Weights of a small GPT-style language model, trained from scratch on English Wikipedia.
Architecture: LayerNorm before each block, learned positions, biases, tied embeddings.
Training: 430M tokens, 13126 steps.
MLP neurons of a small language model. Each row is named by its layer, matrix (up: input weights; down: output weights) and neuron, and shows model dimensions 112-239. Each number is 50 + 15 x the weight over its row's rms, rounded and kept within 0 to 99.
After each neuron's rows, "fires after" lists the tokens most often just before its 100 highest values on Wikipedia text that the model never trained on. A number after a token or word is its count.

L2.up540:60 51 22 67 67 64 48 25 48 67 14 48 44 46 59 53 63 59 30 65 36 65 86 28 38 60 34 27 68 77 60 41 12 50 56 52 38 66 39 57 35 53 36 55 66 50 72 62 63 32 39 44 36 21 14 22 50 51 51 64 60 67 33 50 46 48 42 60 63 63 48 54 77 70 33 27 64 74 37 60 55 52 47 40 42 80 61 38 58 54 39 48 27 50 66 43 50 26 27 55 41 40 44 59 48 34 26 60 80 24 41 45 35 65 62 31 63 61 37 37 47 24 55 51 28 56 69 26
L2.down540:70 55 84 62 59 66 46 43 55 69 45 06 31 57 75 32 46 49 46 55 37 42 53 61 48 50 48 54 58 61 35 46 54 62 65 43 69 35 35 52 60 62 44 82 60 67 33 42 54 49 61 55 42 56 45 35 34 54 52 44 66 50 38 51 62 26 52 45 30 51 52 36 39 31 56 54 49 48 24 32 53 67 37 19 62 72 61 43 61 43 35 41 53 25 51 51 74 34 61 57 66 49 45 39 42 35 35 61 33 38 60 42 46 35 54 57 39 55 72 23 61 37 73 46 45 49 49 39
fires after: " |" 67, " —" 4, ";" 4, ":" 4

L10.up735:62 58 90 62 48 44 48 18 84 51 53 66 52 51 55 62 58 50 15 41 37 44 62 38 39 40 26 50 46 51 56 53 58 47 51 74 45 53 49 67 50 42 42 77 66 22 51 64 44 53 47 75 56 75 44 37 64 39 74 33 27 60 32 67 29 97 43 65 66 72 62 34 51 29 18 64 53 56 42 47 66 24 57 70 25 48 48 56 55 64 68 54 58 19 36 44 67 46 23 51 51 57 64 60 52 24 73 67 38 72 57 55 45 63 32 36 48 11 63 88 64 28 38 45 43 48 61 30
L10.down735:31 55 29 43 43 52 71 42 46 59 29 48 72 52 58 46 68 52 60 31 44 53 51 66 32 54 61 63 66 70 54 38 54 50 30 55 48 40 23 40 33 45 38 48 30 35 41 38 52 71 70 33 73 23 54 72 52 59 66 45 28 40 67 66 42 66 44 55 39 55 27 93 54 86 58 74 29 78 48 47 37 44 39 31 80 40 26 59 52 46 56 37 51 67 53 60 59 39 38 55 86 58 65 51 72 66 36 67 56 51 34 71 70 43 60 65 78 35 66 29 47 59 47 63 54 48 65 48
fires after: " |" 47, "s" 28

L14.up412:60 47 53 52 35 76 40 62 59 41 46 18 60 62 43 69 25 39 41 61 31 51 71 27 44 46 78 30 24 57 65 52 61 46 64 39 99 60 46 55 41 40 82 51 27 45 70 46 48 44 14 66 51 39 68 35 82 74 67 58 57 64 34 80 49 50 57 58 45 57 41 13 64 46 42 68 51 76 19 57 67 31 39 53 40 45 51 48 59 39 58 46 57 52 46 52 43 30 56 57 52 59 43 49 41 15 50 59 47 75 41 58 50 59 30 71 31 68 50 64 34 45 40 32 36 47 53 49
L14.down412:56 64 51 54 34 88 61 19 36 69 41 43 31 39 56 53 48 72 31 36 41 36 56 61 41 80 29 62 72 60 45 42 67 61 39 41 67 36 71 05 68 42 43 76 51 49 70 31 61 36 66 37 42 35 36 75 58 50 25 50 63 53 56 68 42 47 61 44 43 52 39 52 50 21 37 35 27 56 36 40 55 27 69 31 31 27 62 45 45 49 50 64 55 37 57 57 43 45 43 27 43 45 74 65 36 39 18 31 39 41 83 55 58 64 52 41 66 49 28 44 32 75 49 64 46 69 28 45
fires after: "1" 33, " " 23, " in" 8, " (" 5, " of" 4, " to" 4

L2.up485:30 57 38 75 57 53 53 44 59 28 45 58 50 49 39 48 86 56 78 36 44 42 44 76 46 78 51 43 34 57 71 19 41 61 59 37 43 64 61 47 47 31 52 70 79 35 47 46 50 50 47 68 50 53 49 45 21 61 50 76 39 63 60 70 45 50 27 34 42 55 72 27 48 52 50 40 46 45 36 42 50 00 50 70 72 45 42 47 53 64 46 26 47 51 52 51 48 33 79 34 51 51 76 56 30 35 24 42 61 44 31 21 59 48 39 34 62 54 49 67 81 25 47 66 59 63 88 39
L2.down485:81 53 65 37 51 58 60 37 55 70 31 24 45 50 50 46 40 39 27 38 45 57 99 66 33 29 39 64 88 57 56 25 52 44 44 74 57 59 60 33 39 51 57 38 53 76 72 40 29 17 40 63 52 56 62 40 62 57 61 22 78 38 50 57 62 51 42 73 68 53 53 62 47 57 54 56 74 38 47 22 43 41 53 62 35 54 41 30 46 54 63 59 51 69 49 25 69 53 46 61 56 57 55 75 41 21 30 35 45 74 62 64 57 55 70 57 57 25 52 39 53 28 33 66 51 58 23 22
fires after: "\n" 48, " The" 9, "The" 7, " the" 4, "T" 4

L14.up87:57 61 61 17 31 41 28 28 62 24 42 34 35 64 61 56 27 66 43 49 64 48 63 54 38 39 29 38 71 18 41 54 36 41 31 21 57 41 49 36 51 52 54 41 52 69 41 50 50 53 49 87 43 39 58 49 45 38 53 61 36 61 18 32 66 39 37 49 55 69 58 36 62 45 36 35 34 60 61 68 52 57 39 43 49 62 65 62 53 50 36 47 67 93 32 57 57 54 50 51 50 41 58 69 57 41 57 56 76 52 40 53 60 40 46 55 31 61 65 55 51 44 20 63 54 62 80 38
L14.down87:50 29 54 55 74 33 59 63 43 42 39 45 64 75 55 52 43 46 69 37 49 43 46 72 68 31 61 76 41 61 31 54 46 51 72 49 50 54 71 58 76 71 43 48 43 41 43 55 57 72 36 36 58 31 45 45 53 66 45 28 61 43 56 43 49 46 40 63 46 43 28 52 51 63 41 66 45 39 56 51 65 59 64 27 67 41 79 37 04 60 33 41 39 55 31 56 59 32 52 29 65 41 43 43 30 49 45 61 60 78 50 23 43 66 64 63 20 68 47 35 76 41 55 18 42 44 39 41
fires after: " |" 47, "-" 20, ":" 11, "|" 4

L12.up628:52 46 53 39 49 55 69 48 32 38 48 47 45 47 51 31 30 59 59 51 31 52 57 49 64 61 53 17 40 32 45 63 37 29 23 55 62 53 55 76 75 37 55 45 31 37 64 54 33 46 03 73 69 40 53 51 58 48 61 58 62 33 35 39 64 47 58 33 38 41 76 49 45 41 56 64 59 47 31 59 68 62 47 72 40 37 73 28 41 80 53 29 39 30 73 50 67 39 69 56 53 36 62 40 11 60 81 45 66 78 53 27 59 34 43 77 21 64 50 87 35 50 37 38 69 53 42 29
L12.down628:52 77 37 58 45 55 21 54 81 53 44 45 76 47 52 62 28 48 59 27 54 35 61 43 35 33 56 74 63 65 57 46 37 87 64 38 47 69 75 24 52 51 54 40 58 76 35 42 57 71 50 47 48 59 62 38 63 49 48 44 74 45 63 84 22 61 40 51 56 74 27 46 61 33 52 66 41 61 58 59 45 62 42 37 52 21 59 45 48 31 38 81 42 70 48 70 43 48 35 43 54 65 69 49 74 32 37 06 47 68 47 50 53 49 62 43 94 42 69 46 66 72 66 64 42 54 57 42
fires after: " of" 29, " in" 25, " to" 6, " the" 4

L12.up739:28 46 56 57 52 52 26 30 28 34 10 60 76 52 33 51 42 63 44 72 60 64 33 22 24 24 35 65 62 85 59 86 32 56 48 40 48 67 22 39 32 76 79 70 53 43 31 49 40 20 57 69 78 51 57 52 29 42 41 40 47 35 37 74 42 53 35 44 55 35 61 51 50 45 58 71 57 53 45 44 38 51 35 69 36 44 53 55 39 74 37 35 52 41 50 34 46 31 62 25 32 56 64 64 51 42 48 44 59 28 26 47 44 43 26 31 67 66 54 67 46 26 19 46 64 50 48 43
L12.down739:33 48 50 43 47 43 12 64 50 65 36 38 75 33 30 58 36 45 54 36 54 59 49 39 27 36 60 42 44 38 41 55 12 80 52 47 39 30 54 52 54 51 56 43 65 35 40 55 53 72 67 55 81 60 55 49 44 76 45 82 58 68 41 24 48 40 72 54 26 52 55 72 61 40 56 66 72 42 72 50 52 80 43 37 43 35 65 54 71 22 41 41 62 38 92 69 54 42 43 44 50 65 67 52 68 48 45 65 60 22 50 25 66 40 37 40 56 38 81 42 62 58 15 62 39 47 68 54
fires after: "7" 12, "4" 11, "6" 11, "2" 10, "8" 9, " " 8

L13.up813:54 49 47 17 21 55 70 29 67 66 60 49 50 57 43 60 22 31 81 31 30 72 56 68 54 65 09 54 58 44 51 59 47 78 31 70 66 62 39 35 47 56 48 33 58 57 34 61 77 90 74 52 68 47 57 82 72 52 37 45 44 66 15 47 56 79 48 42 59 55 53 59 65 19 63 52 25 49 72 52 50 25 59 28 62 75 58 69 56 28 58 64 58 56 45 57 47 53 37 51 38 68 62 43 72 64 83 38 33 69 36 48 25 32 48 31 55 46 38 49 51 40 47 48 27 64 55 54
L13.down813:36 53 61 56 55 54 20 47 41 34 53 44 55 45 28 26 83 61 30 48 56 53 66 37 67 42 77 58 56 48 47 30 73 36 69 23 57 51 68 43 38 36 47 65 35 46 72 18 28 22 44 23 34 33 58 31 46 48 34 74 50 40 65 45 62 23 24 66 52 39 37 68 56 63 40 42 49 61 38 45 62 66 29 78 34 48 60 55 56 57 52 46 55 69 57 40 45 33 41 41 62 32 38 55 35 17 28 90 55 24 43 29 65 36 60 55 47 30 60 48 74 63 48 36 49 42 34 45
fires after: "1" 55, " |" 6, "2" 5

L10.up56:54 43 74 33 44 60 39 40 45 36 54 72 63 32 58 63 41 56 65 31 54 43 39 52 42 42 24 69 43 53 76 63 75 64 24 67 65 48 27 53 79 53 48 48 65 38 21 47 32 39 66 77 55 59 42 54 67 52 27 63 79 50 52 37 58 71 43 35 70 38 58 47 42 35 23 37 38 49 48 72 55 35 40 39 33 66 56 22 61 36 69 50 67 62 72 55 46 48 64 46 70 71 45 39 42 43 46 37 52 49 37 42 61 68 49 29 53 60 28 70 78 37 45 55 35 73 43 47
L10.down56:50 43 46 40 63 66 57 46 21 40 50 14 47 53 74 62 63 48 16 51 30 55 52 38 31 65 33 48 44 76 54 66 39 73 67 26 46 74 64 58 53 72 55 35 49 45 84 39 64 37 69 44 40 61 67 48 50 49 37 41 28 34 66 65 31 27 69 67 50 46 71 62 30 37 53 25 64 37 61 17 21 37 61 38 76 37 36 62 49 63 36 51 48 60 58 31 37 53 57 68 59 53 70 24 42 63 32 34 46 67 60 55 51 76 41 50 14 59 63 69 41 48 73 38 64 53 40 35
fires after: "0" 75, "9" 9, "2" 4

L12.up558:45 37 53 66 64 56 54 54 84 57 59 48 46 53 36 66 54 54 73 69 50 70 39 39 72 64 72 64 54 13 75 22 51 72 31 55 62 29 37 59 41 49 42 36 57 39 63 70 52 57 48 52 46 26 59 56 57 68 53 45 74 74 49 47 62 65 44 59 59 51 45 42 24 68 47 69 38 67 32 51 53 37 40 79 22 58 78 69 63 32 48 61 37 65 25 69 35 16 41 60 41 52 47 45 46 48 42 39 67 58 70 32 53 46 47 26 75 45 38 52 44 42 30 70 43 64 67 68
L12.down558:65 31 18 57 35 34 30 46 26 23 45 78 50 56 36 48 42 51 36 37 56 56 55 38 48 71 52 55 54 61 49 64 62 68 62 34 45 41 50 44 50 69 76 37 57 53 43 50 46 33 68 69 63 52 56 42 30 21 36 21 73 47 54 61 62 46 42 27 41 16 65 39 50 32 63 34 76 42 46 41 37 31 64 48 41 46 41 41 55 26 32 54 30 50 55 53 70 46 60 61 35 67 39 55 55 50 38 42 33 41 43 76 41 61 50 57 60 48 71 70 00 50 85 73 23 39 54 46
fires after: " " 48, "s" 10, ":" 4

L11.up197:51 62 37 49 56 52 75 56 48 17 52 43 41 58 45 54 58 50 56 68 53 44 64 57 44 32 53 54 65 31 54 50 53 54 48 54 51 70 23 71 39 63 38 79 47 67 85 27 57 34 51 32 61 44 25 72 45 38 41 63 59 32 46 62 37 52 62 70 51 37 59 50 46 31 63 40 60 46 57 39 42 44 23 47 33 34 57 48 22 33 65 49 58 31 47 65 83 40 52 85 34 56 39 39 28 73 50 66 70 26 35 37 49 60 39 49 61 60 58 50 83 64 36 57 57 53 36 33
L11.down197:40 47 38 49 44 51 17 42 69 53 53 57 39 31 60 43 59 52 42 39 64 36 69 48 53 29 69 13 58 31 34 36 18 41 37 72 59 36 69 66 57 39 66 61 81 48 80 43 36 40 73 50 46 49 39 51 44 87 49 54 63 40 66 73 49 17 48 37 37 15 36 51 56 47 61 58 52 73 58 46 58 60 42 73 75 26 49 74 53 61 52 52 47 55 55 85 53 30 64 32 66 53 51 49 49 86 17 69 52 43 56 44 72 35 41 55 31 35 62 51 52 60 44 39 65 57 30 55
fires after: "2" 22, "9" 10, "6" 7, "7" 7, "8" 6

L11.up955:61 58 74 77 50 70 69 39 47 51 79 50 52 44 49 49 45 67 78 73 60 50 59 43 65 44 44 57 29 48 63 50 98 57 44 24 44 42 27 42 45 38 21 62 22 63 60 42 35 55 51 48 30 56 66 69 54 37 67 46 46 42 54 47 53 45 76 26 31 77 37 34 27 55 34 72 56 11 53 38 37 57 69 57 39 24 60 60 53 57 54 35 78 48 76 81 49 30 67 40 33 68 63 47 44 24 33 45 51 58 52 81 72 45 47 45 47 11 74 46 74 36 36 46 39 74 43 22
L11.down955:59 59 15 56 17 48 15 62 43 64 48 44 48 75 57 76 65 59 54 64 41 43 46 38 22 61 47 61 50 65 44 67 34 29 64 69 73 61 57 45 60 47 72 68 72 49 50 40 45 51 66 53 90 48 55 40 40 47 28 40 49 66 41 45 64 58 34 50 41 14 58 58 54 39 65 38 78 68 81 43 53 36 51 50 46 62 64 32 55 26 44 57 63 74 48 25 51 43 50 68 53 70 46 66 71 57 60 26 74 33 41 25 56 50 68 49 44 49 22 39 16 61 49 47 71 61 48 69
fires after: " " 50, "s" 4

L10.up139:57 44 51 63 34 46 48 57 59 28 59 80 51 72 66 46 60 34 53 38 53 32 58 35 52 37 36 99 55 46 45 30 88 10 20 68 51 19 57 39 48 55 54 57 62 56 36 55 70 37 44 38 32 49 43 45 40 54 29 35 47 73 43 62 70 45 40 34 49 37 31 40 33 61 53 43 52 56 79 47 31 56 32 44 59 55 49 30 82 09 67 45 62 46 52 47 36 65 48 64 55 66 70 79 34 33 42 10 57 26 53 23 82 45 48 52 52 50 37 43 49 56 64 70 36 66 43 78
L10.down139:63 58 44 47 54 48 42 73 69 44 50 38 67 59 30 54 42 51 42 69 51 35 57 61 42 42 54 16 48 58 32 56 32 42 52 56 52 73 52 78 66 53 33 66 60 44 53 52 60 58 58 54 62 38 39 55 63 44 35 52 45 57 69 60 47 34 43 25 38 57 35 35 48 78 48 60 64 48 50 45 84 43 46 67 38 67 24 33 44 62 91 55 51 49 43 32 49 51 43 98 53 47 51 24 86 41 46 26 43 27 72 49 44 08 72 75 37 52 37 20 48 65 57 60 71 38 54 51
fires after: "1" 14, "0" 14, "2" 13, "4" 13, "3" 11, "5" 7

L2.up191:74 44 64 72 27 76 51 32 44 71 22 68 59 60 50 30 47 56 73 56 48 51 65 55 26 43 70 41 47 47 39 60 56 66 85 46 64 46 43 39 67 26 49 66 60 41 57 54 52 57 79 48 42 44 52 61 51 63 32 61 33 34 29 41 38 48 52 47 53 57 58 40 22 52 74 38 46 49 56 61 67 45 65 21 29 39 53 17 70 23 56 14 61 51 54 60 29 46 17 68 18 59 12 59 56 59 37 42 39 46 37 74 51 57 32 50 39 38 47 47 62 63 66 35 70 47 50 51
L2.down191:66 67 34 35 36 30 80 45 14 31 38 52 64 41 21 43 48 68 30 40 29 70 20 66 91 57 49 31 43 53 51 49 59 74 38 25 65 42 32 56 60 36 40 58 34 57 28 38 45 57 27 65 46 70 58 51 38 42 45 65 50 62 42 48 73 43 57 43 28 46 56 24 38 55 54 65 51 11 72 42 83 50 53 39 70 63 34 55 60 65 40 57 54 49 30 76 56 65 56 32 55 50 77 56 89 62 35 60 60 79 68 43 61 26 38 22 52 61 39 45 35 47 55 56 33 26 50 52
fires after: "0" 24, "7" 12, "1" 10, "4" 9, ")" 8

L2.up748:58 53 40 51 35 58 39 47 45 37 55 41 66 73 54 69 65 28 39 46 33 60 58 52 45 74 55 37 73 57 39 29 32 51 67 56 37 33 24 29 38 49 52 54 61 28 70 60 49 43 26 67 28 62 27 25 38 61 46 29 63 56 54 57 45 47 39 42 71 76 31 27 45 61 29 71 44 46 24 53 55 45 51 43 34 62 44 54 46 43 66 66 44 46 59 35 44 83 21 56 44 71 50 43 75 34 64 51 39 44 36 56 69 62 70 30 44 60 39 47 39 47 72 50 53 58 46 27
L2.down748:42 83 44 33 65 47 33 53 69 78 54 38 45 51 79 57 54 63 70 61 35 24 39 50 54 62 74 54 48 65 34 37 15 81 50 44 77 31 58 54 57 50 57 44 43 45 17 61 42 48 94 52 53 49 43 54 66 54 54 65 35 41 31 49 44 42 24 62 33 64 50 71 41 51 72 48 47 53 53 46 41 45 11 25 53 84 66 17 46 46 37 41 31 33 58 42 62 45 45 60 76 53 22 47 61 50 23 67 66 30 28 25 60 52 50 41 69 43 54 63 44 35 60 56 57 47 48 58
fires after: " |" 38, "3" 6, ";" 5, ":" 5, "s" 5, ")" 4

L13.up118:51 34 55 19 46 42 44 38 42 13 50 60 47 48 43 73 40 58 42 31 39 57 55 43 35 68 46 88 46 33 64 35 54 58 39 63 41 53 73 67 24 43 58 70 64 52 17 56 49 32 47 41 81 56 26 56 30 42 42 48 43 45 41 41 70 56 40 75 36 54 68 74 36 43 49 45 24 84 56 65 33 41 41 40 58 81 48 40 59 29 33 64 34 63 27 53 44 46 50 76 79 47 34 60 79 26 53 42 35 53 02 49 83 58 60 72 58 75 21 38 71 63 60 68 61 33 28 63
L13.down118:56 63 23 53 54 50 29 54 55 43 20 62 53 74 48 54 68 74 49 50 21 59 39 35 66 41 58 58 48 57 79 68 76 60 78 53 50 41 26 35 46 40 64 73 37 28 57 58 54 33 56 42 44 57 30 18 47 52 69 34 41 58 40 39 54 45 38 63 40 57 56 82 35 37 74 49 60 75 62 52 30 56 30 37 43 56 59 44 43 65 28 86 42 54 45 21 51 34 41 44 34 35 61 31 57 37 71 26 67 64 53 62 55 46 57 64 46 57 48 49 23 47 32 61 37 34 34 97
fires after: " |" 45, " /" 14, "2" 10, "3" 7, "1" 6

L10.up231:34 59 47 29 42 20 38 28 55 55 58 54 49 56 44 47 59 64 62 50 71 76 17 50 56 61 38 54 33 37 12 68 52 44 51 50 68 33 34 74 40 49 33 57 37 63 32 56 62 63 62 19 89 36 47 25 69 46 70 64 67 75 66 53 47 46 50 41 49 54 74 50 57 51 59 56 35 43 55 54 67 81 49 55 37 74 54 61 28 62 50 43 62 27 57 26 45 59 51 70 38 64 63 60 80 51 69 51 40 69 62 54 57 55 48 82 38 34 17 60 56 52 41 52 62 39 53 42
L10.down231:82 50 39 60 61 32 91 43 40 51 37 48 10 64 68 68 30 80 48 60 54 22 86 22 49 52 51 53 43 26 60 40 37 49 85 57 42 32 50 01 54 54 55 49 61 57 51 62 59 60 49 64 44 51 47 73 51 31 34 60 13 41 47 46 43 66 26 51 44 33 63 59 46 53 36 40 57 22 33 38 51 27 59 31 41 49 46 39 42 60 79 43 29 43 36 73 39 53 77 56 56 70 57 43 15 58 57 42 52 63 54 45 40 70 71 44 63 40 65 34 38 52 42 59 54 55 51 39
fires after: " |" 49, " " 21, " /" 13, "." 5

L11.up523:38 51 35 76 56 36 42 45 31 47 35 40 40 40 49 15 60 39 58 69 61 26 48 61 45 27 66 71 57 51 60 67 64 64 38 23 78 41 75 29 51 33 46 54 74 41 37 49 37 50 66 80 51 32 56 43 74 59 70 60 74 86 28 40 35 55 54 35 55 30 64 30 30 77 66 64 56 55 24 67 60 70 69 62 26 21 54 33 63 03 61 41 59 57 53 39 39 25 66 25 46 40 43 60 54 44 33 27 78 38 41 56 81 38 33 39 56 51 60 51 49 52 37 23 52 54 58 54
L11.down523:51 57 69 36 62 47 34 74 52 26 19 57 45 69 44 28 30 41 32 24 43 49 60 43 46 72 55 34 62 70 37 33 44 16 82 34 29 58 48 61 33 70 26 33 88 58 56 53 61 29 77 67 65 30 70 42 51 54 54 69 36 45 57 69 43 16 39 48 47 50 55 43 13 29 60 27 66 26 90 44 58 30 55 50 62 57 62 34 40 65 62 54 42 59 41 45 64 67 39 77 49 48 78 38 67 48 33 61 66 40 31 41 52 40 55 25 39 34 42 39 45 67 56 55 63 40 40 73
fires after: "1" 19, "0" 15, "9" 11, "8" 10, "4" 6, "." 4

L14.up485:79 62 46 48 42 37 61 44 57 50 66 64 37 90 59 59 45 33 69 43 42 25 54 70 43 55 41 46 55 43 45 53 37 59 52 49 54 67 28 64 73 55 69 64 55 63 42 73 25 54 45 61 19 52 33 74 27 63 52 45 44 63 35 29 71 59 58 21 60 25 59 44 56 60 79 64 51 50 49 55 55 65 39 42 60 47 67 60 52 60 39 31 52 64 46 53 57 61 61 33 85 22 47 40 15 57 52 33 56 86 62 53 41 37 87 50 45 21 48 72 35 53 39 48 45 44 59 43
L14.down485:43 63 21 76 48 34 65 38 45 55 40 51 61 57 79 63 52 43 38 67 51 48 19 52 43 30 57 76 50 55 52 52 38 52 25 41 33 45 75 56 58 57 34 36 65 56 63 42 68 47 36 36 47 44 50 49 73 86 65 47 38 68 15 53 44 56 52 42 52 39 57 66 48 26 50 70 55 34 52 35 45 53 43 65 44 87 30 41 54 78 32 70 50 20 49 23 38 43 84 91 54 59 39 35 74 48 77 42 57 56 52 41 28 24 56 41 54 43 55 28 48 25 46 43 42 51 63 68
fires after: " |" 34, "2" 22, "|" 6, " " 6, "\n" 5, "1" 4

L11.up186:46 78 66 48 36 48 29 40 63 43 41 57 32 36 24 44 49 64 22 30 63 21 44 50 53 76 53 57 57 33 64 61 52 68 41 48 30 67 34 21 59 49 74 30 46 48 51 85 60 61 51 40 28 47 74 46 30 54 58 34 60 41 07 58 39 61 54 51 63 48 65 48 42 42 68 47 47 68 66 23 68 59 53 61 42 46 67 32 26 34 42 62 76 51 55 49 76 50 32 58 58 45 54 35 81 23 55 45 45 45 55 46 49 44 52 48 46 31 50 93 57 69 40 48 79 60 53 70
L11.down186:51 60 64 86 73 31 59 55 62 61 26 62 68 33 84 49 29 46 27 59 54 39 60 42 34 40 70 60 44 68 49 07 60 51 51 48 51 45 60 46 24 17 25 55 33 46 49 26 49 40 39 54 33 35 47 56 69 52 51 60 65 47 37 56 60 46 55 34 28 52 65 46 32 56 31 75 58 55 45 48 50 75 73 61 39 20 37 30 45 42 68 81 22 60 57 18 47 29 59 63 93 42 17 26 15 45 63 55 57 40 58 50 38 64 44 56 22 51 52 17 69 54 66 55 39 64 44 57
fires after: "-" 54, "2" 5, " |" 5, ":" 4

L15.up729:36 56 42 63 56 68 46 43 52 10 34 49 57 52 70 49 71 52 46 46 67 65 37 57 45 56 55 46 33 36 27 79 52 44 43 61 43 38 63 77 71 60 48 39 53 40 70 48 54 51 63 61 28 32 53 38 27 58 25 65 57 58 12 56 46 54 35 19 21 49 74 28 21 46 44 41 49 69 25 65 47 49 25 29 30 51 61 43 68 64 27 36 35 62 55 74 47 46 61 33 64 48 69 62 54 68 34 29 68 40 48 55 72 40 60 62 30 54 48 52 54 38 47 35 41 88 68 69
L15.down729:51 43 53 44 55 68 45 65 60 48 40 29 29 67 46 69 52 68 46 77 64 44 69 52 37 47 64 28 37 75 59 56 72 65 49 40 77 37 45 30 52 31 42 47 30 69 48 42 54 26 60 34 34 33 55 47 26 29 57 40 68 37 56 70 75 57 47 51 53 57 26 61 37 64 25 33 57 48 46 28 29 49 68 39 53 78 39 50 78 43 46 49 31 47 43 33 55 57 40 74 39 93 36 50 44 23 45 26 47 28 40 41 48 53 45 48 69 80 67 53 28 46 30 51 53 28 56 49
fires after: "\n" 37, "9" 14, " of" 5

L10.up435:36 70 49 81 45 41 31 39 43 61 85 24 66 56 54 51 60 45 58 19 59 29 38 38 21 52 36 36 43 63 54 39 52 48 57 26 73 24 55 55 47 42 36 53 48 60 63 38 52 76 55 60 44 20 56 60 65 38 38 63 39 66 49 62 52 64 49 12 29 49 59 40 32 64 84 43 50 49 32 47 51 57 61 31 67 62 32 48 81 50 27 42 56 69 40 38 59 11 43 63 41 47 23 18 57 63 57 63 58 26 34 57 54 33 38 61 41 44 67 58 65 58 45 44 50 23 39 33
L10.down435:52 50 45 27 44 63 58 44 25 46 58 49 78 50 50 24 47 43 34 44 52 16 59 30 65 61 56 53 35 60 82 24 47 67 55 69 50 74 51 50 60 56 65 25 54 39 33 58 52 32 57 80 38 26 69 33 56 61 59 57 55 68 36 76 48 48 66 27 07 54 52 44 53 43 45 33 36 22 45 46 51 51 51 40 40 61 53 51 58 46 45 49 62 85 44 57 43 58 38 52 62 60 41 23 58 73 52 72 74 35 34 69 42 69 49 28 30 55 44 70 69 45 62 64 56 19 44 57
fires after: " |" 31, "." 15, "/" 15, "0" 5

L2.up970:58 23 62 35 43 54 43 39 49 76 59 76 49 59 22 63 41 39 74 68 38 42 65 49 09 49 25 25 25 59 76 37 12 25 41 30 44 32 50 70 53 50 57 50 62 29 48 50 38 21 54 46 86 47 18 46 70 71 61 67 56 56 65 37 27 57 71 45 60 61 60 57 59 46 42 40 49 70 45 53 54 74 48 63 48 61 48 39 51 42 61 44 66 46 42 33 37 62 47 63 43 61 63 70 67 40 35 58 36 60 44 45 52 37 56 43 61 64 35 68 52 66 62 52 34 42 57 39
L2.down970:36 43 44 33 68 44 62 46 76 43 58 44 50 72 39 50 32 61 60 48 73 56 58 50 55 63 70 44 60 73 78 63 56 72 65 58 39 25 49 43 57 56 68 27 48 53 35 53 29 18 47 63 60 56 36 39 76 26 61 53 42 71 57 61 60 55 35 32 12 28 42 74 38 52 55 57 43 62 56 34 54 63 51 51 12 62 33 48 53 70 46 41 58 42 40 64 68 45 34 55 48 61 67 53 51 51 41 60 57 53 31 38 41 51 35 52 56 37 45 74 48 30 29 49 69 36 56 39
fires after: " /" 28, "E" 14, "W" 11, "|" 8, " |" 7

L14.up520:40 49 51 47 62 32 19 42 57 36 10 31 32 40 70 48 79 76 41 28 73 62 56 78 47 27 60 49 50 31 52 34 41 50 59 49 70 36 44 45 44 50 83 39 24 21 68 22 44 51 45 60 56 37 73 25 61 60 33 56 53 63 48 47 52 37 40 01 45 54 47 36 61 50 46 48 61 75 21 74 48 43 39 43 66 16 40 34 36 53 53 63 50 55 58 38 50 76 44 67 52 53 48 62 85 39 37 39 64 33 35 32 53 40 62 53 65 34 57 61 60 53 55 60 58 34 59 80
L14.down520:39 39 60 47 65 45 34 59 44 66 58 43 63 55 16 49 17 45 38 73 41 59 79 49 53 69 60 66 32 61 67 75 60 62 39 58 21 33 54 74 64 54 21 56 57 74 47 64 38 49 58 63 25 37 43 59 46 23 52 64 68 47 41 58 46 60 67 79 39 52 51 55 61 46 60 63 35 32 61 31 41 53 61 60 31 66 88 51 73 55 64 24 23 51 53 49 62 59 59 67 57 54 59 28 13 39 71 47 36 48 56 95 57 68 42 46 46 63 32 64 34 61 54 57 61 53 59 63
fires after: "8" 26, "9" 21, "0" 13, "\n" 6

L13.up620:66 86 33 38 52 51 18 61 39 38 69 40 45 74 42 52 47 68 49 44 47 53 51 66 64 39 33 49 58 57 73 35 59 62 74 37 55 86 53 21 59 58 46 36 33 72 38 40 61 27 46 39 54 64 45 61 57 51 68 39 58 58 43 72 49 62 43 26 38 40 58 48 33 60 63 85 52 42 75 45 66 49 37 49 62 30 48 50 46 53 59 52 49 54 53 55 19 86 29 43 73 52 16 53 63 34 13 53 42 36 63 70 56 60 42 29 44 28 28 26 59 20 51 32 65 38 50 63
L13.down620:48 27 46 68 55 54 64 36 43 49 43 39 60 54 57 33 47 45 53 67 44 46 53 49 39 51 74 35 67 66 56 40 47 37 40 59 46 56 33 41 22 50 52 61 34 37 61 34 61 47 37 60 53 21 58 45 81 39 45 67 40 55 40 67 50 62 50 57 26 38 78 55 48 43 44 42 65 58 38 75 21 38 34 57 52 40 43 52 35 39 42 43 45 45 47 57 66 28 55 63 37 28 50 64 44 43 79 19 49 35 42 37 63 26 34 48 55 77 46 50 57 47 40 31 49 70 62 40
fires after: " |" 33, "1" 16, "4" 10, "5" 8, "2" 6, "3" 6